python train.py --num_hidden_layers=13 --hidden_size=384 --num_attention_heads=9 --num_key_value_heads=9 --head_dim=64 --intermediate_size=1536 --vocab_size=2048 --hidden_act="gelu" --norm="layernorm" --norm_place="pre" --norm_eps=1e-05 --positions="learned" --qk_norm=false --attn_scale=0.125 --bias="none" --tie_word_embeddings=true --parallel_block=false --init="uniform" --init_std_qkv=0.0255 --init_std_o=0.0255 --init_std_up=0.0255 --init_std_down=0.0 --optimizer="adam_variant" --learning_rate=0.000764 --lr_mult_qkv=0.4 --beta1=0.9 --lr_head=0.00486 --warmup_steps=238 --schedule="wsd" --decay_fraction=0.739 --decay_shape="cos" --final_lr_fraction=0.0 --batch_tokens=65536 --max_seq_len=1024 --doc_mask=true --train_tokens=384100000 --max_steps=5861 --dataset="wikipedia_en"
MLP neurons of a small language model. Each row is named by its layer, matrix (up: input weights) and neuron, and shows model dimensions 128-255. Each number is 500 + 50 x the weight over its row's rms, rounded and kept within 0 to 999. Numbers have three digits each.
A block is one neuron, or neurons of one layer that tend to fire together. After each block is what it responds to, as a language model described it from the Wikipedia text at the highest values.

L7.up163:552564503524584414493502462492557518453447611523505505476561572455425552601454538364428515530530547515483451460527473439498568417452523587549599505502555495504544530485536432468589548438438599470489472489436523554592457531485477487549450498544443618545519455519559466513462582519507474502469468476431509506561491409597672508475446482476460426452524440478460472535414513526522495460534
L7.up328:543481505518456532531489598525495535512571532440505482475475572394519507451565516490483492534442551645536517493560568552476467462536572573548515508417509546509418488479461447554631515561581448445562448521434517494575488516492523426447504434583515500438448561549472433495527478438518487564519516454432517424509470460462542514491552538494447572541548489488427461469523518497538492581558
L7.up347:505471508478503504510498473506538489452538630499550558463519426468409455514428504461502450518418520519503428544568600560505396474457524531562497544511537519541475538495520481501472495469477507462480534538436559518587410521585501561444561491526415514552477468565449467387469423454424559498506520467435489472491499453395507501384425532613546571478449466524437498534526454513458490545503
L7.up409:588469423545516499534542433471579509445524590446507670461467453410450575521516550421384528537404521448417515567573517536496512457513578531512574471503447521511495567548553495486523458518460540473547438469486552490555501481489507521526382568448489500495503535515491465432533525536452566470429533474600464501541534439561604445430505499501541453509453464541506424443457458509433554477533
L7.up439:443471467449522500414383431442463492469561513550513568423414449451482530432504546552501418492445379510455502456478491479521482568497589452531500503583555462524449409507524553525411576450579550444536483574458468494457443577542523498476544451580474432480440481570469562446484518583451578459593433547557519453542462468655487442551497553542523586439527395523542502521558532499522494560471
L7.up698:600473542551496438544413466404474494428598682492489482435501552484621559580485481500466608433454532543478504508509429498482544536580653513517543515599581548554485535469496478489408508536550480568574502565484531501475416513455601481535454469460461466515479536552562400481483519473504545417467457598443522501421378426475523537537522559477519435512412362564480455540544375519490510531464
L7.up750:474526511504557474519502501508535472508488501474532557490376521519491527508490496476478539476545579496427525457525538447488463529539507625514548532496463547498446507492453473520380463496592476494549435439448455540439514480486614395587496468403442487566519505555487506523501480537474526533526524478443512455458479498565527422508516500501475406547483423483455531500508447517422472611506
L7.up984:505527530501531551420486585487510584416491600530499425476373526456527552533580474474515526460404546528612451358462432486499503479494548576527503475571522527504457492479424408580516524590516538528491593441495592478529418506512559499512468392470531410467510588525528390437486493528468602493458530479473472472463484403645575522444547581545558497516447423581460412593511461528480564447470
L7.up1146:536418521573550478392556456470494526446503551451553569469460501511563443427466522534563517394497464562464504478478498471522530423532521421547483555528564440561545539427484491578498512455551466485498518506473503519568506511529505473599575462518488467498457590586486492422509422500481570472483497535434519419607503488499510526509463533445523493487527384537601459504572441518537493585479
L7.up1149:535464546601513426481520455473537507483526580551547418471395477477495486544482546479544542427444575517488538549462422512491449545512498502506435543589526541560523478468473486504479456530496562616519561462426569474554513556527546434565551505584547469530539527663566474435513469513497494634503464578514553456452488568480454487519513593416538387507518409493447507604483437533492527617497
L7.up1169:549469551392529408407526506460471498441566604430559430494545505513511475555493495521500595502560495473435462433561496513457525578597479489556529509512478537461556472524476446537463497483468502625559466545418463632456547522506399463529514510565532480503592486553458477494471593472495495524545474483478526497433494493518569519531452533626487432479368376512433513540533377533543529600485
L7.up1223:528497502468463397506474532497498491492588564492634551501449547447501437573459525500478576469614449536440543583558455445461472481561616588562493556566556598540394512534492472538502526549503461608504459564465486538515535562542558352499508508506581449459420592505496498459431438433493467510431503543373500475403525548496550580472535419483566449507489478500469568543464376524474609594480
L7.up1257:520424491480522504468505503547516559509570611435527516500416506401503490511501512483479608423469527565436556517493426557500518469532517650454552505560476539423455581615470468573486521539548550436557473531463559445569504523525487464509454513453517438494479610507596418475522565492478495517467485426436509507541440497513557549483430533540535345478457535464586411375548472539525449556574
L7.up1281:498500452527471515456520455455567575517501537482480541470484542520513564439541490453467511481426489604452528465437499516491502597545589471575573540507504532594473522480532542402570490488490468598600537530411562507502522496531495466437428606542470459448450477529490498481552520386447553440496497529485416526488527417574530485459516449479448504423522439591498512562517496470445562565493
L7.up1342:377498496529471414572495451541553369464514539517481458441398541554519619537550497495467458462487515574484480451523485500507497509572545461519512598554523520554494580502503533479399530506498496610508498538442588465434516424421591483522541474426442465528544535561624468486474572484477560509496565538448409454560565445508536495524557556468484400582582478577455484571555519504490524544490
L7.up1484:491533554498470548529517480539409440520579617472554449406441578472538489563553551576491542529461531563443513507603416491486473573625599470517535486524443473512503478455455517533439487462453514463512489535460501535449542510485517394560535437481502534408513452583460471533478436482482443485453566499434559509340392486469457492493495567554546431574421461487520484351586429511489535554468
Description: Phrase-continuing connective tokens. Mostly "of" or similar links after a head noun in names and set phrases (Battle of, University of, Hall of), plus sports-stage words and table pipes after player names.

L2.up8:529555550442510552441495481462536490484469531496504543488539513530408501516500488503541483533490505512501517430494493472534559544478521493549538574543534490568511545453394454501457528437457518565486484441449551541558505436516588498515540414488480456564523511527393494571477575535483511588525541454539460425586519448552518386534592474470528508572691467520520419607549521507492612512397
L2.up33:522502466409595529469549489460457466543467483521524536423428480485489446532512552496445477527451441497456517474537548416492550502481537469552527489504527484549475516488525502576454536438512556406463474530496567592564499521623516456489518463559559563453449355500547457486603550544448542467574452444466591450430466532483452433538437510554553469469466524485526482408552427488514535595460
L2.up732:454471508441540512459478471431558463483522596425536581496513553520476539457562487527496450495498468467412501421518524494495459504375495496599540580530459526646455528490454440586553571562518444407464484547450479576500461453526490453460395550530463405545551470511466542609477536579472542519507513436559528463600544479583585503440555521485441562467457511564517442543538537458455540575497
L2.up1125:457441435523595479420466478484454446475476521502599539425505507520475435465464620576404515518457537461445492546539482463535593443454536496522584394523510437519431500486601438493524541481467570487502484442489477557599463456567489501505586494551583494450592472575550510476519517471417553540428388521515557497424450500556531408472470447492595492486511487481478506495485438513422602492538
Description: Coordinating "and". The conjunction and joining list items, names, titles and clauses, e.g. Ministry of Information and Communication, Syria and Croatia, Life, Mind and Art.

L3.up866:483459457434524502522410516474445563515480533533478528421500518531436472545482534520486485511570488495442604522563523474473541444428482525572589429535453480401397511488543385497509559500557509466440465514459511440553492432541451432581469433513545550478530448483551516478524518461530508421419439583533530471486439502508537455464419519496512462397522471470600486477553466551459583553444
Description: Common first names in lists. Common English first names or their first pieces, such as John, William, Rober-, usually opening a full name in credits, cast lists, tables and bulleted lists; weaker on the leading dash of list items.

L7.up63:525457515464616545439482462455505456602566613497561552464503563484440497437393506529370466468567366473525543494504542526441498582417518490569518486556502541451505443553528513499513520533518547473465443471433538485464502484549485514539550518508516465564521504538552660452481553554502537550528463448538598477486566488395533469566455484473437478467556468456461568361559567546498533468569
L7.up115:598498458572601486442504508497475519477577388561478532425598531524484561458465493551448539567403444441512544527546442507427483543493543466485510443553484443518476571444540484481584515479479580464497434435501431459503511586545440524448419544533491480506503533480502533471486419605500515496487552543521532470515427501599517394556474517486560535514530514432524540429447512537429519488454
L7.up253:515514505434565585481495532511436475483629545583546427518573585491466441540484503466446529653483458439414580495461548499508468552430592464493526527498430530415462555458509481566551493476482539466518350497480462516514474503518501432506539520454499536487462510443434570463446479496495470512449493350479579517417518548504494441516439542503515570509471416398546465490503552510504551589545
L7.up278:512471489595577585636532460394520446533591554412445554469506450468491544556467484549392587645478486511458557464453556483514530565454555500497635507470466507568498472504556482519523527493624570449589429486464424494539496440467448486497419436475556553501445371448442473537536486515481476522472451402640485510392492455486529549498508498451541593471536451527470466533518506506516650475483
L7.up338:526511399552544572519524426416581465441503529493518497448487520495452598550441484413437497620436422514401553505504500463603472526424526604510520492541524526543483606549481533575626543422594465461493434526481423462544480473466462483483474480531513543516483414481486575482467378538507504380460446513477471487524504440581560506536524479449542561426484488570482481474533553509550620452384
L7.up356:522549501435565494421503547504533448466500444590497539450543456534492556436470481615442530493525469493474571520471445520509555608480589473489457469523434519525532499433563538453569476523525504497411526560524496449475472491495484496480461482552495567498484481543453690405459584537584489550467499424520544506408485508531511456559521547487521501574504503496500587460568459524538571458543
L7.up553:481470436461560566458574495461463508503583412490565531459475459565471494535410489540458570540550450487468541445519507547422554508469495538550529496604521505543443415482538476531486481536480524568407445460426500495479519529487470556582452475396474537517495524387520644490522591551505438462497473462494467451513461457506571485567444453525515506552399474544474588389571403547456464428497
L7.up597:536568521407568597541554469450409450455555495524514536460524558496472456491489555566407575633528509523435612496545461476445408624518573538586513503556477440486411533457513511486560487512439498576506399601451492432444454567524511463481469504483582436540558462489537629417483576495466492540509464440523547476429429507500499420572462483549440535534510412499530502387556487568491536495551
L7.up705:480583566561535554524555456463556478563548522525522542493587496484540464514421553517462533606465507465455593558488541452503393584417509482543525460490485437465586519443506485560582493516534520453512451484488452438429489405476507361480479509526510530517460427465478607503487433482493445484466419454537478513481461478512433399517507473498516479483569496494533516501510551476593550423570
L7.up740:470417377428472540480476501505497441515527586535552416413531462438535459551538506522517567608469513503395512419446453570449492523531587571505577520569452443435527459474486463543485522465625519569485449507497630546497562519489448469505498551488428432439492479481538458575429566459514496495509492474499505523529518504614494465457501612545541443551417482479634450466544419473568520536454
L7.up764:467551494488481581510503452505513479491537490499440478433459550514433504542460534513494478547394463543444547480460539564396512611565517422574510440441496435512416563471447555407476538473526533409512437515452429480508436492508489520535529490547478457399594443530505457474504417450496534408522429490539538512422557445365549427496462539499452490472553404541580460469540463506547546525582
L7.up973:465449488458578446508580488505395520485590539671577501474604432454514469478462579582508511533528451493445522532511504507397479479467520477507489497554461420522513543414567540546464483474419568508402499596482526477565468491470481512516501517515477592514469514509533540492481480508494503540449564482479549469447473505482544468564519511512532546480464471397518600503521450554516448376599
L7.up1097:575509441516626523547473545501441465460563495554530627483461546453552536470484525486460497654515429437493532474492523558506501558462631496520542535426523466550499505467517487538516509540537537447420450550433484546512552529511470447549429508531450525479538552450560595377507466582596570532467487454507503514505508381560528498581490519549496522440423457502592485406556523578508520507577
L7.up1372:391434404458530537470557503460535411479546462591558572444514523492493510449497555476483544624510524533474539470452529498467580478486524525552555480508519472466504470437594508539579483482465559540487416481484491549490488494573398431581545476535555476439541482526580558512560605364513492452440358499566439521419602439434409397464508486553486484498391452558508497487510509530561532490448
L7.up1406:586562421607602520532530497438531453581540508486486475508507519514463494548449493510434538535428450462490605516470573456506455584454508514439541481447490373533560573484510545496589551449544552546553543370466479439492446423537566456472438484600501423455580468470520521548522455492504608465510410445536505465536445524478535455568418460437473599459551384499555521469538474502507582525512
L7.up1431:466500448401496448546513481430496515450594474539457482520583548462461507377575486538493457487522454476513558517488568453367465507548558486485508518535484408425440495490566395507499542504581479438482404571427478519480459469569442475473539495637492489395536437479488508486588492469463567455416445590492580509448486524526488523452472502569510578481473469476544563484527456515664512448538
Description: Person-name word pieces. Pieces of people's first names and surnames, often the opening fragment, in sports tables, film credits and biographies, such as Fran(k), Rober(t), Mar(garet), John.

L3.up985:528438453456514489478546507436525537460425629474475607440478532533407614526563491446456511501481505509476513423457554598486514467518546540481579490602494568491475509474543454523545466510515586393512447511444525521602465450505422482520450429452477539472582500499578427463475539476483588502520419422563513506537520429513616501415468498551467452444526474577491413621443495540407566577547
Description: Field separators in lists. Separator punctuation (pipes, semicolons, dashes, colons) right after an entry in tables and lists, e.g. "Win |", "Ford;", "Crossey –".

L2.up78:503463541470525535465448506481475558489466585528465425467527545427529491603607519519530592519517582558492560495444489528479509480514540544510524475504466430478458423488522447558427557547529515434506403498454485513483564494475562413551428439472525436352542508513513410497580491461453543442455442528464515508550427470447506495524393544406531405535503458482536472495550395532524556487481
L2.up922:582552493553514570491462449540437513427495493428498566484540487409580495591563498456422528530537565601530514511463547463484554456459591485567610528510473460535508484504563491505527559511516482449476438498429545565550604492500604456535554481568564538320458563606570468507561478453424517556452458544489514487495420537529493515515466506468606519539412469497542531545520376525549582489493
L2.up1099:582519518505514677512492501528438497531540518467483468508398549452508453623489472454471499607445532514518563466484569539448446498400628565516505521444470437583451536423464444532536485504516550512509460531525601515535547515512478426543571434502469513390526537522525489491506463488501582450487589493526498468471421466461503559617426473467484568519413391498521471476537448484552557532506
L2.up1352:481391443486501579520504425435447468505494524505478460465490503468501552516609492469566515566447571530486499430530592469376509372472589508432607517526486496455484433495492409501482530459483493464479460519428451526505452449549566441596460477421468513355519432500589437466583547468497570456556459497481513495416536395485560487456485577555525471570492481519465558505495441534554473521488
Description: Word-initial "D" in names. Fires on a capital D opening a proper noun split into pieces, often sports names such as Dolphins, Dawson, Duquesne, Del Rey; weaker on other word starts such as tr(out) and "the".

L7.up61:499463498516526464502507455500460480473475525499520491534450480506434458546451528469496506537552483441394560467561589516438546490553463488484536486530526504456514556524523501518581581495482481515472413455482511519681490492516521461548475459506364498505499473459550513431490524521471308538511437484467450512561556549524444470547429468508487441473512466576496607553472497525512521522567
L7.up104:513487489447549543459523527471426461456555493379544567537496519520464540404436522410539528497607442420522511426573514529506559450513452544484447513576568528441419378610527557502499539583423468446465523420457548493521527517484469436536476488435467455532456627511494538502411560532537507535493590478474533431565540518503516507568471534490519509477549476491529538488530542496511556462502
L7.up112:443542481532557528537542511454490417439584478463519419482529429426409412424569513531484531486530546420492482457596525436444525511406452429541490522557473459565545550506443515558547491466466485575496522464453589467507516573476480560529580536520555472463609547468400544565463565547524556560456571511537497456526521551547521418523496510497450601607505474491498492449436518520413505405567
L7.up331:486547429496538505402511422460461474528435474456492533461471457535460404533495504470453502487517496436498529445508630529497546539361461631537546511475547535455506538554483484534535509462482527473513491505417514464609457496511433568540539482502475503574626473501547514623483556557483512546525545419497552443507449590552517453500460465545539473412493494493549504481453515526499465564533
L7.up399:494403549519519550517416476520456557552439476359498428468485539516428433533524535467501535422569551466551518447513528503502510522494560456489503507514538438480496412432464477586546565538646456583444548425473483516471518474538544524525542514445421376522414600549439620513542549521440439510468437569541472454555519533493495502602554539446501501461546526473507516535525495465566531448517
L7.up527:556504454439441413438515576485439533439477480476618555501554471446506487436541530445505596445500499360464551493537510454562528404417456563478560453502496493483514586491483504558592539530520505527427538554421567510571489494576402535558542471501498507512499525513516592531421618539494537583468560492513524463539529505609456419524481517553475507496511507499504496498478494517554494605504
L7.up575:507417515396582559462511474476505507425559590454585592511508504481414515480536526511534579478527399425426416468528521536563495410462572524496503471538484495433509532458487477552550525490493505457456453515475447498462520604558428500546536526476501488538529571534482561488465560523580521544519505522464533423590532417463593454474499524502477405476575541567571571462548504510531580568530
L7.up600:584528482404510572434531494441416508455413452482530541509583451459445486483585481465465530604536460399446572497571546497601532421456448525507540501519482514480389475541473459497526508491558540523522424526438600564554484472509464489525491519453518433494538548550444520477433624466432468546454489475500533468516513541636476434506514518501534522433508449482473390510448576506516510593509
L7.up614:486516502556495442484543536461464523498536592514517522496508445402515507492452483392528479426594453480538540389479664518537624510443435515449460491503548492466545401568576510526456557494563540512508536398508569468569612371529483542564556502462386460378534497518427546536493535509500424536489449473564527499549486527432495505492506522388541481509588452580476471529445581472540533480544
L7.up809:439441523479574403463469398511498420426530522449534462460489532575495545567531521482489538541573511470395537440547464473527574508543540529563465484517550525445478547434510474551529507494477512575479450454493461546430522601429376425593493557484559501560614604520496505477484545517562509486529512521453512484540476409516578480537520543428372498503514388512509470486542502504477528629484
L7.up1046:492551578454505524518469543477517504523505504526506497485525432506477447414598514504524500445556488380632456505542538527482470395429525508541528489498514416439544433461566549504503504462566480473463540507472398545455510533496441455456546586598371473358568539561465580510563538521512554421509485550627549434554495466476498490552493489457486536516534449516603557554456396492559477380457
L7.up1278:518594503554543474573618499449496381412575494475473483422508468509449481511554531519469544529565549416473465500606534466459563584493546433497526495574525478512543538560553584501491480474554517609488488360494557510463505436499550595504544522387574546497574473469485578473508579533465430496420481456492475475485408467450467464469446476506551455532439476468472518518487416536457511468446
L7.up1457:474508511507497508458515552424521486424491468456500503505500498473521540388505529442521483459505426527504476405503500549455510584454457565511374394493525511366493439523607529504527525440595507451511412463461510516578528515489456389506421484541409527397533546575400689495519503461519504535496469507479518485434504430506517537580499470479557423506484499516442590569475488545559555430369
L7.up1478:426425548469543460441633462456450547431544540428531473469450535468434515512647527525554536532449483438545430452482509536496487405597476505482421511556542404489509491414482485557446496511515527477404478494440570493533477560446500419581497497472509472500671619542525398481582516551465522534504544527395591445455464464487523478517546529438373435505497387500539588520499451528471455468528
L7.up1504:502484570439511514387499410471425529527456575434601501522449531482519500563420540531496551513608567521532486447606519497532542444421450496516443510546472455479446454532551517520530529473587445589457448491448564501545539434440575404564486456558471453489476570485501609499455483543459394551490510478526495464509478491529464495617492452468478490498511403516581500447515409457491536488441
L7.up1515:440528506469406561375566523518511451456464454549635545525541537444397474441538515496530536525511440457509542459567544434513346493547465491482443474495521497471501522478503448525515537498507482524499486529521440480441634490526480458432493467455499476560576578516498548508473536495508455566400535523508545445599551491491553492515606449491529472527538398482585430516555455494472541498508
Description: Coordinating conjunction "and". Coordinating conjunctions, mostly "and" (also "but", "or"), often right after a comma joining two clauses or list items in narrative text, e.g. "…father, and completed", "2008 and 2009".

L3.up586:445503482448510510453498410443479423499500557546492529498446514440427527480621504443566539492577456391475469330545511413497525478510422484451486488507553510449494563541446429568539510494475552518527463488438554459525534505486521389627487432530458443492609497487532547496520615525510513572445489563406590423572543500449492496532556528510493526533661352479562441499618469474459505446504
Description: Coordinating "and". Fires on the conjunction "and" joining two nouns or clauses, as in light and medium, control and telemetry; less often on sentence-initial "The" or "also".

L7.up64:492472511453475606395463502472474587535517535447562572460516510467504541476453536500459415566513387510473552363552602591518523497423525507586461462549517535407445479478515475584476538494631494566449471481435599511548600377497432483484456472494570437422442518559495639587499534542454513515495470558612486458524531478514537506556465517429555552464549502553541528560544582534545524461510
L7.up146:467490420535530404470474559487434513525569503582477485461532478483511487528535517502513435527554437511552564462465522447560542512501543574547460483517560518435501457429674444464522568469631568480499545486479465549547491578495424437599535408628480478439600431517482555522471491537537450515477538564586560545452480552462491528491456564438437552427633515479570517443546494523609548476479
L7.up158:452552450592574496498547495436519500415476497514505568462466582461562596454423505500431504557430381478454629496494488438478570534476539452546534467580536448514484456570472526564548495515597500388555529549478444520392512463468417529505485415518463534553470453432598567434479531649505532464488521517487501454511510436537518530476498449445509506475537484583475400409466613511472597427605
L7.up463:466422436487506536476542507436521429409534604478514518446478515466458576502536534473416492594393464500498498477490456545492484510505586458543532526577594446524477482531496530525511489420620509478512469649453542498550449500517569515534434406475535535473554511531556538450487431607552579438559481510511535512559463354509566429543504527493445568445633409537529528442475489507503519540545
L7.up752:471491511497516441442520581513396567474433503623508568453587422553528474490503495448499508458492451444579503471471518496573520467424524437584527539470624456588404459511507514439542563463595479505521596448469509511555491542554497524566474488526476474576480529508418516469431494562582511525438563508485509470510506510532524518539498455442412521397533494408502415544479535538497635487511
L7.up753:503577501548521494419456463487460480443571499490512572467518566430504520519420529479532532533521495504452622384539533505508539433490426622452495422537534578472496539498457437471586522498447523513581491460442551431559577413496536435550485406478421501429497509493590489575469555542538449544466508543448571506594517504484614470480494513365645475454505436493529460540528514449542591425507
L7.up774:476434518535545466439496549523503536499538520540544517467570567478536498418480513529421477592513417475571602455433553469494519518380544501603468507541558489509451483527519475541508554512507588301495504480406572457501527492554525471588515487572508496524541454585517574518481455565485567518462490552542554558422544521380452530517466571469492555515585434444503505553514527588561534407453
L7.up790:435485524503465447462464635511508551518486482491533529546586514467513554453539542461405435470503426542570550482460469447564569455476546419556449682497520560497468347579526478437461539588651539463527606532469510520478570538533449505427484433590492506507567494510465662530494505515564532537463492507480581506521518509468539548537550496403469580496486524565477424447464593488613485443613
L7.up805:488535500529465516496436511479451451473487576478547527496511531506532645476496496447517527472518441551505509410526561463527592543465419558556504544484596567466457478554503455487516524512530516468507464527441616532576563443449419448537492541547446496436584478532574512550443522627572524498422464541487493457600488435501539472523589522335525483512571443539538474569491540542529533401499
L7.up978:534427570521530540502434488541494531509479616505537583488457514453478593531499496402372473493486462543545497528559587572512454461494505566614584493573509493469478509441583430468494512534518518408606438487422553468551425492532469431469477467463512472440547391502538581433423554541528495559435522590452490530547448420485577493480498492488509498435572526567491473574508471536481515460516
L7.up1074:449414574483531479455500550527478578579511563496474537451535597434496512411491561414449425476511381512606531475443500510521554392447461493536506493514525512468445411571539507542445579576724588428538645456436466460525545450528450492472576457512514482508586468496429590537470486549518535541488517563477578518486559535462574534495484498451501536472602479543506457484453511516598488447515
L7.up1086:545542487537426527394502470465427637495575419517466493460447644434476482535492552443409462550445485510408541466520591514471511512425546532583496444566556474463408577513530443535509536479600509465537460490426522436522494394571474474471576441520540406444519515498580540528512467434508538472441382552462541537494459466496499478500517509498458525472564499474511484468459525570624593314529
L7.up1309:460461470467551455499513563448463496547479540465515516429532529496489483489482526585398525471497423480585573434427545475465614517457512521551527510483537485530478431515560520456515510551579610493446589521395463474528526527523461506532554459570605515523504495502487624501499469556554577511455487411525577489424519504440514507571535554518451547530591476503467469423509561523588507456562
L7.up1417:472514511547479552446545556450497497484561518505519475518496430466442490483421517510511523602481389485457482513528555522501514555475549557501432474463544512497520484568479456448471490394642497479587494500446485551480576388507510491520429512421524509454474515464436546487485440512566395625423495484439583473511560516440492546598528492423509573571540432485413410457544441479618525444426
L7.up1486:382466616509526457494432510496432518570417494500507419422474541509487507514529566425456410488638435508556545374543551480547493474506521604559475457430556564481446406513604492487442527578634604553453522513431533467587500480534512465510520405556534603536537490602542502549483538499508494561450488496510566433505562552476483522553520588497449536472509525527458489525493541515609471500443
L7.up1493:521565531504568497404535454500454529427507512536505567488534399503463531469467516533516511512462396409531500437403470478572472527473482524566475515502626430501516387460530535552542555439519509381537516500478511391619442472492394513444406472506590581535505491506458477479457446650528465546473490433529538447519480479562485555509479505395539517460586488492504413509535536526549582442475
Description: Row and list-item starts. Fires on the first token of a new table row or bullet line, such as a leading |, -, or row number (7, 12.), in rankings, taxonomies and tracklists; weaker on sentence-initial However.

L2.up385:478465518475493561441526488479486470448393541523458464478506503466470527472529475535429569498541458505502439483559538376498506516429464523528559437430598552460410509499558532572533589446521541447507456406433514603531544407574425588551547471525536459502568399568498504510521479581448462526513485552570570419508484543512404426474447510543526517471568456501572483471463480529585557477508
L2.up409:507452482513536565393581456433475523544412540531487503485495489537452403474466506508443517481518441414525478475532552401525531467517502403505481428451600531452479492498478521514450515510573526470516513490405584578579501401576414512490484491569528554454520395567554545580601493545440545539490425536527526447482449572472505471444469591529532464504576474417539442519521512575494534508521
L2.up562:520494536450502606405603486431478543556428547565497448509469391490475498492530518526504567431536409474560490514477458452512544543415470512509482370508593466445442481519542520549545472385522538423470488400429554571555526394617460526529483466610470539535551395616507458493522536502486511500500361528508508475530439463492479443444461482504547507462538437460514446449462500537545489527521
L2.up1093:470509516495509563416569516420505526478495559450537464474436494528515435459492500505439582507498446445516503439518490462508576570474490423547450380452521446458441468547539494559455515406519543435478504481488558500647482425612551574572488419616502470454548470567486465500594511520459513542453439481528559459506414460488409478497489533493549544449604474419549434500532478528567524489514
Description: Name-start word pieces. Opening piece of a capitalized name or word that continues in later tokens, often in lists and tables, as in Mc(Callum), Rich(ard), Port(ugal).

L3.up264:556495522397530581408490411400541502484431527504553490490500494486498542490538521553596478488430469479486524409533551567499533533488522471578516441484545527483492519436481411515483525504370534514424514465438580520550494522528447442544490455494494466424576525520559488538528484492509581415513404576594483578514520463516441325472557533444552504465478448521577419576530500503457536488502
Description: Table row opener. The leading pipe that begins each new row of a wiki-style table after a line break, as in election results, track listings and sports stats; also the leading dash of list lines.

L2.up1:522417545428539543470454392423544490598443620531559452413468508495501564439510491526593469497479443515398536453484518491439584512493566480513533418499560479468448525438480445487501530518463617487420444496434536428592555514484430432535533494546477454429578571491542398523574497465502519484573439520535464505487544461523466403467436598493490491470521496472584467530472558537543511572518
L2.up360:489390465516560522418555427419510559452398524528501525460608536484543480521649543529459541577453520508482443470483590505461525475514529389557497428507511577498464491476553376535472507520424508508469471457409487536531468488570465511454469452460518431451565454531521478457579534560425554565510494515570470503476528417546481550405424443567499492536516455538463541608477434507479482527524
L2.up387:505433583396476514433478477479533495483303551515509483469493495516479538548518522481474441510367435589426497401517529535531546575517490458572515440469519557531405537471418413524440487490475536458440476506438630497511508475581528474519516413442464413500511458485543513506524515500517582402538454465558464474649501426540557478450447472468589487514540493539518385551536398501456537491488
L2.up1443:494455507470541558406515464446542460482391563504512495441483511552489592517570494467523514656382469420398546436474518540482566454502465486523510485454544494530424591453447455526489528472511542442499493506472577475532416495484449538562495475532494508522521507441584451507476508516514579391511494513606473542540527394520541420411515494439575537416569434555475409556522499481436568483451
Description: Row-start pipes and dashes. Pipe opening a table row or dash opening a list item at line start, plus hyphens joining compounds like one-way, Al-Najma, Robert-Claude.